config.toml
d_model = 512
vocab_size = 32000
norm = "rmsnorm"
positions = "rope"
bias = "none"
init_std_up = 0.0298
warmup_steps = 309
train_tokens = 1031000000
steps = 7866
dataset = "wikipedia_en"
MLP neurons of a small language model. Each row is named by its layer, matrix (down: output weights) and neuron, and shows model dimensions 384-511. Each number is 128 + 24 x the weight over its row's rms, rounded and kept within 0 to 255. Numbers have three digits each. A neuron's up and down rows have the sign that makes its largest values positive.
After each neuron's rows, "raises" lists the tokens whose logits its output raises most directly, leaving later layers aside.

L4.down125:127155103158080127151110128167154124115135164131137160153167134109119158144122128105130134149127137136135112125092117106108113103151147138133090128125109148121126108142137126099116122143134140120118121114122144127149128104158139096096123138109123062136152109226120137126142127114098143142113143073112142091167122081123158091087138138135166150149128138150121106140115104145107124085126
raises: " ", " (", "\n", " in", "-"

L13.down818:119143189142104087154149153155109115158111158156132165130122143120165144075116164098141127160082118181140141109118114109146180112203134167117117157133160135166174119095120146137121118127086123122121155141140133093156094112144122102144082110141149149101184167079089121189126127066141131118122154153137121100111153117136105115110159135140151125094113111114103149176180116111091113130136
raises: "'", "’", "re", " May", " "

L6.down928:101140138127132133125135118155114141077112114106155110107163112153135150167179171118100161142109095106154101093099129128120087127118129069137125127141145105128144127142120108143162139141121107123158114142130117152123113112111154107171154110098139157147129165122139142124093070082146126143150134132134134090112134143179121107104125130139102122156115098138141139120134107114123099163131
raises: "e", "r", "ly", "es", "gr"

L4.down401:102145141135133140110140127106138171117074143121107165127122145167152123110115145122122137137095133116125096132134125136105135135118105136159135069168080144173124160158136128154121117147111104112094141128168088124127137113167109105158121152131160130182096139106122137130133128108170115106157122166182144080113079092141150099147150106118102127133115099160139084112153108098149136162115
raises: " and", ",", "e", "'", " "

L6.down1025:140161120138158154093144111139096181139132146121093109130167103076175151104111111113101126110110145118156150162121118103123150109178127137128143148127117092119145105099091168109130116123144131069100144173122089109128111149105126082110124118130100139081126116116114137117130137094086133120154125126114117134101117144089161120123129125165121129137139104158112078150134153135104126127108
raises: ";", "\n", ",", "'", ":"

L4.down928:148156110137113136132119142122106111152141124147082125163154155152113155100110086201156132146119125174165163105130113131142135148124079165123173132186120149127175109114136089121130156143103111142116133103144132148156123094123140116094128129141094120123105154045098129115146141115176149092126143181141140147104140130145102118135111134139115152148124123114095144085157106103102121127114
raises: " of", " and", " to", "'", ","

L6.down555:149144121127152119154131127164130101113145138146160114124113111120115093143081130107147177154091159129124138099134104141117112141119111102165138132099133132126131147134120168119114145147129113156142100119118142140111116118157154134074118164135134171114074112183121124121131121117131126152134104191131126112105144159160129146115131155134101128182126124097115163109134116134127112136106
raises: "s", " and", "-", ",", "es"

L3.down957:162110116136139118123121101134148100153122147176122118112103098132104107115155121092108128102105156096091148144142116127122127115148077106134165115139182175118144121152142102106122111078098113144134130134132099069122170105130123107123161112100147113148133134167128128123178160094107126120103136153140150157158118139103136155125088125173095148120125118087120089098105093117135131137149
raises: "ants", "ions", "ant", "ancy", "ng"

L2.down236:101136145097146107157153116128114148115106129148135142126113153142157133126130149150106127138068179123152155097109148136124150117127163135114180097113115165123103116155134127111141095132115133111141097131130126123102128091139100117116136131089130124123143141094098147118141162090131127142146150101138157157139173108133179069148131166107115126108122151156138094118145086151083091138129
raises: " of", ",", " in", " and", " on"

L13.down113:137094130084138129108134154122134126124136117140107147138132126104098154117089136112126132101139179139099169165101132119136132105105177102103132132179135164145127107125136102150125143152091130087094104095141085139126127124162126119120148091123170113102107144150169162140113120156126195136106129170139097125116135106126098124176096139150126124147098158143114104123153098118170145126142
raises: "ed", "ised", "ize", "ized", "kar"

L8.down1154:161136107147128183116119112122110111147128109150091095126079068101146150106126117088145135126160165135155136138123085114135114171169111109134078108136110163102103113147149155110144137144091135188094112135110133156163149098124108143154106126103106120081142113151102128084141117145137086116128136140147100132148133132126112117104132129144116085079116127131087142137115108154091103134146
raises: " his", " whom", " him", " he", " her"

L13.down697:132112146115147069181092111159170104154140162152117117126122107076098152103139137124150108138140176155129142130096119141120133127125089151112094142144151119124134164078163139172105106135103157140112119094107158125111127099094130111122097151140116178130145140099126100103183141117156119060145138071145126142117127144160124104173186166145112109159114110080090151157127117083090149121125
raises: "'", "’", " of", "′", " tracks"

L2.down992:136123095143146127105136119126090120134099132119130121070114130184164125180144147118103123150102145125151152147127123122150132119112128133113128129129112154151150140144132141136122139136112117128137132144118148111121126127126151115109125146109105133080124136000101148072103132118148156114113172168136135131132120149135141114100127064132169126121146100097115123111130110104154141143117
raises: "e", "a", "ld", "'", "n"

L6.down925:091140133147117149118130096101086137104161135129152173137141086116101142104111167119119111142139145121134128141160142161129071124146110099131135167126126100123133127131119136153117084103142159092087098162133070115161151177127147141155111140116098107131146102154122108099109121130139148096119126140138146115152149122130146128159101155148144140141116085122093198108125150132119094107094
raises: "'", ",", " (", "s", "-"

L4.down92:132161114135138137155105135146141105119109101141171067099143108076127122132129152118141169143112161119137116126086137133121118140084148129113147138141125077113119113125135132116090136136099108102139175123149140122105081118184136111076110116118146139104124107007122092123168170145126113132117187223155146103113112129143156136095156163135134104110151111094151102122142123127119134130170
raises: "ir", "ander", "ire", "sis", "se"

L4.down152:119171143102127137116143125147116127127145131149103118112145129109165146089136091152091104120150130128137124146100148119117140129111095155112146164182139151119115138139111143102118121166084145132117088166120140148155135085085122119134155151120132125119122120193124152146117110117172109147124138113110175113133144125138135075122120159133112115138149148142172115101085170149104143143160
raises: "-", " ", "s", "\n", ","

L2.down819:096121133111138127162190153160131118137112131148083095127125126128075131134132091126128156098122127140150119110101161139069141125159126169129159133127126126148128086140110146132153123136131125144100146169119129107154109098150148112120136098132118126146131137108127165127098148137172126148135140085146126097131108100117145084121122161096102112116168121121155127149105127093144105119091
raises: "-", ",", " ", ".", " at"

L4.down212:099095117124188111166118140187145164124148124174175183148115077068109175112137143122098134130110124124134117140151106121125150099130107105119110165133152111090158100121140107091126108083148112142121120149167104147127124143118189130128117136132103150147140151125154121139139173089118153136141114185135166126138172124124138099143150120118133099127142150094154123101123106136118120109099
raises: "s", "ed", "-", "ist", "ing"

L2.down817:128143163135142138100097119151112105161158128124154093136132114173143133068121146146115144113088121163133115181143130141094140116136090138128084128110112096109073121125128110116119088113088098112131172149100084148130131142121112107147108122113101130153167113129133141116177101085119104162117152159142118106106139133133134118099116129148113109125120126092127112130146133130153145143141
raises: "'", "h", " and", ",", "."

L6.down810:127166126137097145083107121126118078128091115152147079126107132093103123121143108161149085149119090095160145142150085140129100101153124140133102151104106103108076122121099115110155124093165141119114129121116149147152109135147140135108139131100097123134146098156126088147091136131131161120124136072135120116086126093098147150139127127166144091143107149111135126114109167117104148085139
raises: "os", "o", "e", "ca", "ao"

L3.down540:136141136127181119150153130161121164101119112098109092138117131138128175101126142132132139121138142105130084130093159147131129138101124136148124124167104136107135129127159128158131115112139096086138111160130103120141131115130150141072124133108121093141123167120176125140130154127112121118116083108112133115140121113120141096134142089149139084141132086122118083155168170125076138138156
raises: "\n", ",", " (", ";", " "

L6.down128:153129129112146132118147104130166151107078114138151134134172105101108162174118103140112147122055182160150144096158112107144184142140087121147142149140142130116112147117114144135141155132130155148119152132124107128117102123099130127139125122126110123121118142115087138159118138091132130123110132171108125119135151154137138121110098122103119089139131115126131165109149147131140116117141
raises: "s", "sia", "si", "sion", "se"

L2.down677:136137144131168124121103115137165167116118131149150153100174115115103134137085118133121108135114134161133162124086126101118145140122140140106133113107136123153126118144135121139136154107081125148141107149134084113135134084129108124118098161112126106115121085036145130076097135127109079105126113138118153071128141159151156131103132154152125112161155124159115107161095150117137139130111
raises: "e", "a", "as", "i", "ison"

L2.down1100:115132154148150131113115164134124099154088145123137133120140105094090153142137111119147176137156171115144112097133149110107166087134117162102114128146123102127151119116128160103163128135104096128103126185110098154097111079102100114102148106100127093115112149113133142154109138105110111152110165181125116124128122091126137116122094167125106094112113100096119077105146138093132154098152
raises: "-", "s", " ", " in", "a"

L6.down480:079139158131129135176133127092117131116159112157142118093157145109156129131122147151143163120101114089124154125127111138063139155128116123158130111105075108161099125078147129135104123110116134175109161185096166148162122144125150145149144143152113129118105124153145124128093130143177149147157156155148130131127124127131122106109114117125110129159146135122146165120105131150140127135117
raises: "-", " and", "s", "w", "c"

L6.down211:124133142111129131149116110127145127108138107119175123140116167156137143108175147133150216126111127125153073154129129155109129152140115104120085076160163158123103100149125118120084105146152139158160147116155124129136122094127136136116120129122145127083131161090143123144085140176104160138081194128134127122146126109109139149152089107138071122151134112160127122134120120110136109112105
raises: "ally", "ulf", "aldo", "rian", "ord"

L2.down83:165154128147143140131120072108141146069135131127172109071121073136140151109154149135104160106096117150152121113115092148116116126158167109111133113098088115140116135143153129148158107084150124118114058150181105174094119168100096169107140129113064115123122118053103119074131129156157121156121152188141123127091163152119141087088104138144078112150122124091130157130113084090130128144092
raises: "'", " and", ",", "es", "l"

L3.down363:123162133125113128122117147121162157114128158136113145155109158086127124118130118144123157117094129135120128118141084124130115140153161115118124107126135118096144119160130152148153137132090122121138123132135063091122143099113126105131142149088132144166114116050113111143155128115106119143117110205098138102118134120113145159111119153116139131096118111121140109111161118150107143090141
raises: "s", "ist", "ary", "al", " of"

L4.down794:111123130147143105091096151122151111118162127095106129141122094142118117152154122136106137138106099131162150111090116131130132121132113166181160113121087098135118134149130104122127142111194149157111088108092155136110117128125125207126106126162084097101096095185125142101124134137125157161126172092152122105103137094106133083168130125148130087159113152115156131083062118137139119099122
raises: "in", "-", " ", " and", "s"

L6.down1101:120168145170100090149173107116129112120131144082106125122095118134118147158159135148082090144129127130125120102127129132109172151130105111141101147151104155106094124102143170132144127091099125120092124130151094161133129109100109138105135148156105138120089121142123112156135132128098123140140137173144129095107122126137158073154152156143074140142116171095126168112145140107119105129149
raises: "er", "-", "s", "t", "d"

L4.down1089:087152120136117100121095141132108113134145163144099118139125148129126082134091142088152144097104131115145127144078122098127155129121145148136123117102141147137146119147106125125139138114115128151150129140138128126143075166146111121124161163154119169125118145120094106167151134161108124116135092118133170116139173157131114143128098108087156104129097150150108129098145137153123156110138
raises: "–19", " and", "-19", "–18", ","

L13.down778:104146138095139125137142138119146099140114119127108170161139156136136114112105128151130090140120146133148089117168145127121111097130098146100161125164146146139130120119118135141093104135133153135149123155142143131140158126087129138121139137128126134141083172229137148113148159109165143128114135160149143122166109142148125121138142117131130101108128091095144137119131114128141147133098
raises: " \"", " ", "-", " A", ","

L2.down623:131114155135163112147123151151106139115105131118141134108130107129130115128098133116122136102121108115138111138139116124127140145124124096129122142135178129122087129130120113125110102088092150148129104135123140160134134096097140138134128140097093114123111123031135134120125113132118112141151109150130145113133140169109166130116084109136150116116139107127133128127122128093126130129111
raises: "e", "s", "i", "ian", "a"

L8.down613:116169145143117175136173150100140146123137114075147157166120127114148145100113140125117141152147148100157162136101136114163108132125159146117135159111090086120105161161135139130127117108142139128151111138152150119146146111093119150086119168096097130086125171119079130125156141128165094134204144128136140099165158176120137102109138103143123139141179119126114130124132097121117139110073
raises: ",", ".", "-", " in", "'"

L3.down1206:070148119114138119117115132121132148110099158110109147143123156103129105119101123153095099135113144122150138120144111108125095136131134115147114120121130116099148112103135156126128123073145136089085147155127114108111113142124133134122143143083109114134127126097147127115160149106136119112141117172103105114148116082129144153140133128162115125108132105105116103146170127122107111106112
raises: ",", ":", "s", "'", "ial"

L13.down219:090121141110102180112158137177132102163114144111081163107104097106077111134155135146111103143094129158130163126113148125134155106114153144151132127088109156145140121130106105106109127115175120099106138148144104104094094143139142138120102136144075085093114138167114119150136151150048163148106118130127129131130075136139124145132107121075072144105115092118172161125106138155149063099123
raises: "-", " the", " that", " for", " or"

L3.down900:107121139143153111126102130158156120163117149119117144139157116109109123154101129127122145146120139108147145126102138141114135102076126148147141134137147122114127125123111149147129136136114114122164109103130094145148121087144131143161139117103106117148131095105103128120139152093119145118113148147185174112095105144126123137128126108125129086090149133155109138088140144145129103124152
raises: "ing", "ed", "ors", "er", "or"

L13.down72:138152151120157105140150144140122124162143158119127111143145092141103139109132102122128116118130156118167090106170141103076150140148091132145129117098148117146153118115101097121084115127140115115115128141125146110092143090131085133109135137137168130115118124127117151141133120126133149136113119160117088132156099110149147113173095112142080151111123133129134072113125132121090143141114
raises: "ly", " to", "ized", "ise", "ize"

L2.down826:121146150142148153169147154120142173126126145141146150117127129094123128114156129095127138142122097070143119087150108141086125101135121134099127135109154104149124151154112113091144119123099139142127119117121136150132142171106118157142140097124115130150078207069143132110124173157140175161134158094131158144142128137107137139118110131111133107109142146104111141099155117113172140151138
raises: "s", "'", " and", "-", "–"

L8.down588:123169149135135150128154169118139166123131190082122100133147133163181108089076189145136124092104117143151190155168125130141139110118124106115144122129103099142105160108149108141143108112125137097135119123115115144126107129080140077133120111120111113108123162107150072109129132127116142092154121113103137134136171124132173097139159101156113133117168117143132131131158125099149094114112
raises: "s", "d", " |", "\n", ","

L2.down119:145130099119149113098107133151130110080138137136135137207131145119107114116091140160102147171170098108114150118070082106132134110132117176095143131103128156108128098116106135110144099147156091129117116097086143098172123138118106096133096145138154114113139154086107103118114122128094142123108127105104123101142098121116131099133112165167141096131149141164145123150106168135153097113089
raises: " (", " and", " ", " in", " at"

L2.down1193:151146171111118153151128153116116082132159137149129168163140113098150146114098138136120169125086144102141129136162133108110123093118133142093115095140157123124139134109177150166187150129117126113105119156123093114132124079110121121120114100102113156130105066022109128106133124106110140132135140200162155127117150151140119140082142152155108099115148082108109085110119137124148113126134
raises: "s", " of", ",", " with", "ed"

L8.down10:136142155108165100158106129164103144127099121147117122131135118103136152168119131130096146092120103096098133123132147111117146140147147106099135130120111133166104151135104100088134098100124120141155111119097163118136115081107117159120138139127116120121101126137114118108150126139118125155161118132175138132105168164128134113121111142103121112163145141062101164116137121089143116113097
raises: "e", "-", "a", "s", "o"

L4.down130:093148164146163106094166176118143149131119113146155143124102105149126121147109096139121154126139135128145135115093154127151136144148169105125088117121133147161118137133093128128121092116112115135104085133135114111119159117139129128127096141114132124150164130108128111130153112119114102091126144164114160121121127136149145117163156166140132130134129139140130144103149130125106096098113
raises: "y", " (", "s", ",", " and"

L8.down1187:087147144119129128159160112118083139096137106109112104120170156144106150153130142081109152160151076107158148149125144136117142092119124132136184164115115156125108092141100158149138150115126159105121111127143131153176125097116158131154127160099135157134075122146151139127148114114124143133140138118086107110116117178105136055139094143155134113116086114149167103185126110114138084102153
raises: "l", "a", "d", "e", " "

L6.down1127:156131146116154138129109122154100137101103152147096127125121127129133132154115129111087153084111136150171131111119107097110136107142175119110083119154122097114146108112129176115086132091149128131119058119151101118156161169122101164117154114100102143134172134116117097108146145117123125138110155160119129167090164139125121129097146107149136096118120137154160140089133155121126161104118
raises: ",", "-", "\n", ";", "."

L13.down108:101160118173122139127123134164155161125154114093132093155128118146119141094126176128155141133130153106163167114135153120142120138118138123122089109114138135157131128133132142140151133126123120129165129130140096182136143073136152142119068104131119124168146146210142137097122108136117147149100111155094124104133134128127138010148146102158143122166153123155127112120107139140123111123143
raises: ")", "and", " |", ",", "is"

L2.down931:075170064129127154137133147095156123105129139125082144148123130134144078112082144177126121129124108128134132149116119139143134132117083165158110098116128138120130127139129129139107140099157125085120099150148106131146127116111143131126129151119125124127144134017116113139139155104138146123136129211147144137141117105117127119148107158129149129173126124129117150121162133136098119140099
raises: ",", "s", " and", ".", "/"

L2.down3:130131132164141138155137141161155169105124143116111146136118101108147134094147123129119109125136145112138125108117094126134163130188179156107132123117117151115125107106155145116117122123101139105117131129105129124122163111094093128119113106092109097118138147131097159170147116139149115165133148136121168121129167118106157121104155166109154137106128094110148126110134151117124106130106
raises: ",", "-", " (", " in", " "

L3.down656:106116149123189112141112132135088159125093176099126145132141146169095129125145081155115184184097138172136154123170144123123112106105121142081124096100154111148101147128119111144103136113141164098099128152140122128144117120125149137122153138113114079149113167134119140143134161117165151127135143203097126122128149132110110135133117152137125127140125095148146122109119121117135125108137
raises: ",", " of", "s", " in", " ("

L3.down189:126158148147117129104143118101099133131130120109148116165149122115113122119111145132117150089151159143107123116115098112091109144119127094124096099135104141096120127146130115155117103138154134104079117157068144135148152132102114106122153115113146146143109164086131158137143142108125136124099130142070079065144133148133147139122084148153136123167152130105103096144148097124131143132119
raises: ",", " (", " ", ":", " |"

L3.down335:161139150077163135112123077150126137118134156125163074154098159107104137163131129153141166124136109126156135136126160142123131114109106145136163156133079101124137121134100166135123144133128124107161091125172131143153099094128121083095114106118157118168128187210101081126115134097137138101138145110134129155119140136126159145139127162141114100138130146146111140126144125116132113104141
raises: "-", "s", " ", "\n", "d"

L6.down845:142125142129136110090140132122126145107107119159178148155148154127121110149104154153122097134134134151127139095136157098119165153115087117131142132136115125151110104153111097098141145127135121143148104122138127159113095138127109143131089101106105141105130156090062155141130122133134130136127158137119069134137126154135146098174093148128145129145117143131138140120133161120113118117110
raises: "s", "si", "sar", "sis", "ns"

L13.down449:172103126167084124121133154170108111102092142094164145127130170106120140175107086154116098135149135119122129147119153116072133127129112082159151144145135166102123148090136105158098120094131112143115172122110119165162093139135103119109139150099133098125137072057145115134097114091147109135106152162150143137095104165142141103091124151119155112113151147088123128121143114145137130154123
raises: "e", "i", "ch", "em", " part"

L3.down635:111093108141104097128105153119104131118132113107088133107144106146124109100102086103145109080097122131160173123098112170128162094086131179134134119129152097145170120143137129125121152101106107163182144112090115116131089134143135115136116103146138120108118129135155107137113141144102157114157154091147120116127124121123102133122120138108127109157106139126103103123137108153097113126123
raises: " and", ",", " ", "–19", " or"

L3.down266:117131127154112135157121135142165106114145134144141174098179145124119175106122144149116151142105114125153135101110148132124145162145113112116116135096041111165164117151121090131152125116141125130150148126111125073103124125087142174105155125119155129128082183096134134134115134124128162129118103063114138133128147096119171113136089106141111139126140120113128160115147147130144086140139
raises: "is", "er", "ise", "i", "ised"

L6.down1157:131102124132094112121156142156125128130134144121202135110147132160112138156132104130100141126114134068178105114114150131130131128143153135134160086141139098143129115134087147133131087122129082144145129127152146119130152084133131104101091144121111111107084064083162161090125112128151101124127133183102149107108171101125107110060113155142108148132139155110127152137128119119119113163117
raises: "es", "e", " Jr", "um", "em"

L6.down374:137132156145166111127119128130133127110146133128104101130128100116108141121122122132100159136080140144111178134154112122107115110165104109141144110137130139138113112096129146102132087102139095117124120149163141129138106093159154152110139117104104147131087091115102136123117129099134119142155130157151141134127139124133126130128125143145144121170142117087128141126132116109142115149091
raises: "s", "e", "i", "-", " and"

L8.down643:120148158085137159137098137110123130106113157119098117153112081097103123123114100145128109164105122180118118123120136098120122142118157112123143123115139142143128138135136127121128162130087134124122150136126079133146109092105146143135130139121119107105106161124097104160187116082136147163170120160125105085105146151137155074134087142087124097153128134144097176105159168140131096125145
raises: "s", "si", "se", "ser", "san"

L6.down231:162145120126136110154132095122122084121135149131132118122155120094175124109119156117153148081083136110123120130117100139139124117138099127161129101135125122138110114134144124122125092122143105151136142134118124089121136154105140126103143146112100111110123110099142103118101105107165123134153129169140148098093158148111117103127155148148132164183139087109103139117083139143147144110089
raises: "'", "/", "s", "–", ","

L8.down104:126107105139174112140118134128114123129136121102116124119080108135091110131145129131126123156134135148142132147111141112109131135151108122113126153109135102130131142141128129146127107150115145099158122096114126128121102133117095118119123149136142129140092230194145101158098147098116154109130094010103148116158124130134119145116138118105146115164151159118126127133123155138143126096125
raises: "\n", ")", " A", " ", " No"

L2.down964:152110137153107109134122144164135130122135076125112156116145104142129112119149106114132123145122106111077140129129078127105134100097121155067098112112148152134131154090123109097116140147110136111161164122165091125141120116122161105165152165096176110142172079141117129120101135098136146188138095153119116108131110083129125118172100160133129152094100159120143093121148101147120127115173
raises: "ized", "ised", "ize", "ization", "ise"

L13.down887:177120149141172102145085110118145119138158125139168139121143179116139125123154125091119156164139125150140139133120150087128114109132117157117142136163094117124082142125119141138093125166116131123120176140111144155108157157133127090149112130144125132177108108088110146140098124072148135122167156070147111089112172078137147140088119145114151159104135133106126169147166134158114120125114
raises: "'", "’", "′", "ux", "avi"

L3.down747:154130157148153171123116150145175126126121175158149118147127115108127151114112122134143135137133137160131100125140141115159128148144104108131144175160144135130129131138136122084170099113099135115099138128121115127112138163102110128108170109108126139150129157087156135136146122145104115172105103161153129155152149141143120134111156131117125082127142089125133124156162105121141095130146
raises: "ed", "d", " from", "s", "r"

L6.down611:082133105114142121146149126135134130085107133104153135138141153122126127131087114140137135110129116110113121138168118162142143135129123132116161164125131104093153130115147153124116105110107139121147078117143101134130079111138139113176118116116117154130140152128117163150129148117150160116177148106126151137104146104097125139101140142138121133148119140136140158127161135139113122114102
raises: ",", " of", "st", "-", " "

L6.down5:127105133166112131102132155080184102085102144119155075117141098140133130128126126122120084162110130146157161101128155178145125145116091119093085142170100100088119146134181165175106094127080142144156111110212106161115125158154110103137095102111127147134112110059106148107141104150110130152167140138090134140104128157142154122150154151150108129177164156111110123137127151142131094090109
raises: "d", "s", "r", "ou", "hir"

L8.down578:186137139149139144139139113109119179083157138112125047106136113139141100116130138123151162142145127138108142148105081124143140118135131134144129148128129164146129096142151139110104101142140118131139149141169104107140111138117147144086121151115079119075083161222105139141121144120095124157147126106160132055116119120133109117173118117115130128103121090129094092107085140124130108133123
raises: "\n", " ", "===", "-", "=="

L3.down1095:119105089121126105119136144119127132117144097132069110106142134134109160136112108139123110098132087116107132107100175101169164146156130147112145135157098136101079141147111135137136140149096109136099118129150132106143144086115094114152160140088151121113148157172145134101151150127114143130153167097124161145116170114152152094138125184117120094129135117153160151157089114126155125124089
raises: "-", " ", ".", "\n", ","

L13.down325:142135108107123121105152133122165139119132137124108094132120126133112115114119106142120140126143156124156134133133119141141128116124146114125136139131119126118153131113134114141162139134145121099142110118133116127145137120107134134121132118078166121113144113156110101148106150130103149122125102034107128118135133129143130118133124126134120141118149107101129123120136105102144112144130
raises: " ", ",", " (", "س", "\n"

L6.down697:139119130135138151117110123106136140102145144153104155126158080142125136105113106152173158116093129116126140144121115120080124112123100136109141123120119135157111089097150150110096136151116125129140134137155140137162102121161154120093089123115120114129105097153087141128123129132129127137154180120131129130110127114121145116095145107142147137185112137130126150142144104153119096118095
raises: "-", " and", "s", " of", ","

L13.down279:122098162137101177114098155121111111133179113128089137118114135155112130118124092148107146128110112149122131111162106149098121096116112107109129138127147120122172122136095130100141127118130178108104159117133136099131171123122121144135115098135108151128119102253131149117114142112141143151145185064123131141118093116121109146111100124122131141148123127085138143156107142155133146132147
raises: "33", "25", "75", "34", "38"

L8.down511:109137136134118097145142133130119117135161103148091139149077115101148149125122163115116145149080166091130133143157064143160137157145123144142132168133136138108127122121113173147134151142134105159153117123153138111132121121166131145134160151118153110134107135151128139177116148101108157120087081168113122127122144123146122106172097136121088114140108162110159138147119126129115110135132
raises: "st", "board", "-", "s", "min"

L6.down680:146143181120123137119146141158145124121101148139130097129135120113139162131126142129120128125146106137139126130135126121142147160106143104116113139103152147156104111138113137101115090103089139113119111157146117138153120067132066148088100143109133111130108146165082123092115110156147100142184113115160155102103173135136133066143137080132110134148155108117146153138110142113143139105121
raises: "'", "s", "a", "i", "y"

L8.down699:140145115117127122114095104143134136127148168125095114117157103136138146142146149103112183126142149138123112142118155167149120154136182113157151127127146155182162140128070127099121148118143117124119066159149129135149111106106181116151169116132126122145098102093123103140161069136139124135135147113091137114097153134165134131054129139130093087138111106130171132133100087152099075121112
raises: ",", "a", "ly", " and", "al"

L3.down73:123119157144149128141086108133119147122142153123131144147162148098125133115101087162107130117114125143132180138138169124138126113123118139122126118144118156110103141130156117116129131112147136117135093144120090128147129131112118152158139157120146125121131088126105110121140126114130160160171108191116145127131127135138156125145116174134109124104119140119132178123130130152125110118144
raises: "s", "ing", "d", "nd", "-"

L3.down619:139161123137160118164125120174147176140087104133149141119146079119127138118105113145082152084088110135136146119107093120116166123131145124130117118163161136136108120135100130147125091097137120131157109129125116102119161104134107162126150143090159128111118108056141117107133129128122090098154103107152160115160136148142143116115122170141139121121160127126147138122144095100146156095108
raises: "'", "-", ",", "s", " and"

L13.down270:174092133107111127103116125145134124104099117099135144146153085121128118118151119129131134150112115133129122140139131165095129131179126139152118170127100141087107142136101172138140155137135086087115088116133128069100161123130108118139141110152140119095159179114159124156133118131061083105109096106129118145157138111084132111156116147149165137154149131118135141137152140159132105148115
raises: "d", "o", "ita", "do", " "

L13.down490:106111143153158147136094090133161112125149162124153121133152129128182130088164087145130132123123169087119115127125125135126128098148131145179126140120147154114134133127149091055142121129133094124104179142106129150149117162132156104099091110104122112115156104021148133100150140132069137150121111209104112160134090114102125148171146103139172124115108096112122113093142117093157112133114
raises: "tive", "tri", " from", "ency", " Club"

L8.down428:129110124092151109154109137130113115144097174136149134118138137081109143171144122126163149112115127140143139148106121133104125137122148158163136112189124128112130114113149172135130126116126182149149169149131084167147085084131131139151132134116153153131137139085169104086122145115120129140120117114176150155131177087113112145100077176133122110126132177140135121143137137134124111121140
raises: "ing", "y", "ed", "yl", "d"

L13.down946:130143127140103153095170185113143087115131133139128067122125125145180125116120132145152125118082174128160148142130116155116120161156127118136142174139126133171105136143125113124159101122138099119136111139156157168145102092138111094125119085136124119142136152141124131148099151161109116108144110117095135135130113173117114082165112162133106183141133112142130134111170118120158098090148
raises: "d", "ge", "der", "ns", "nt"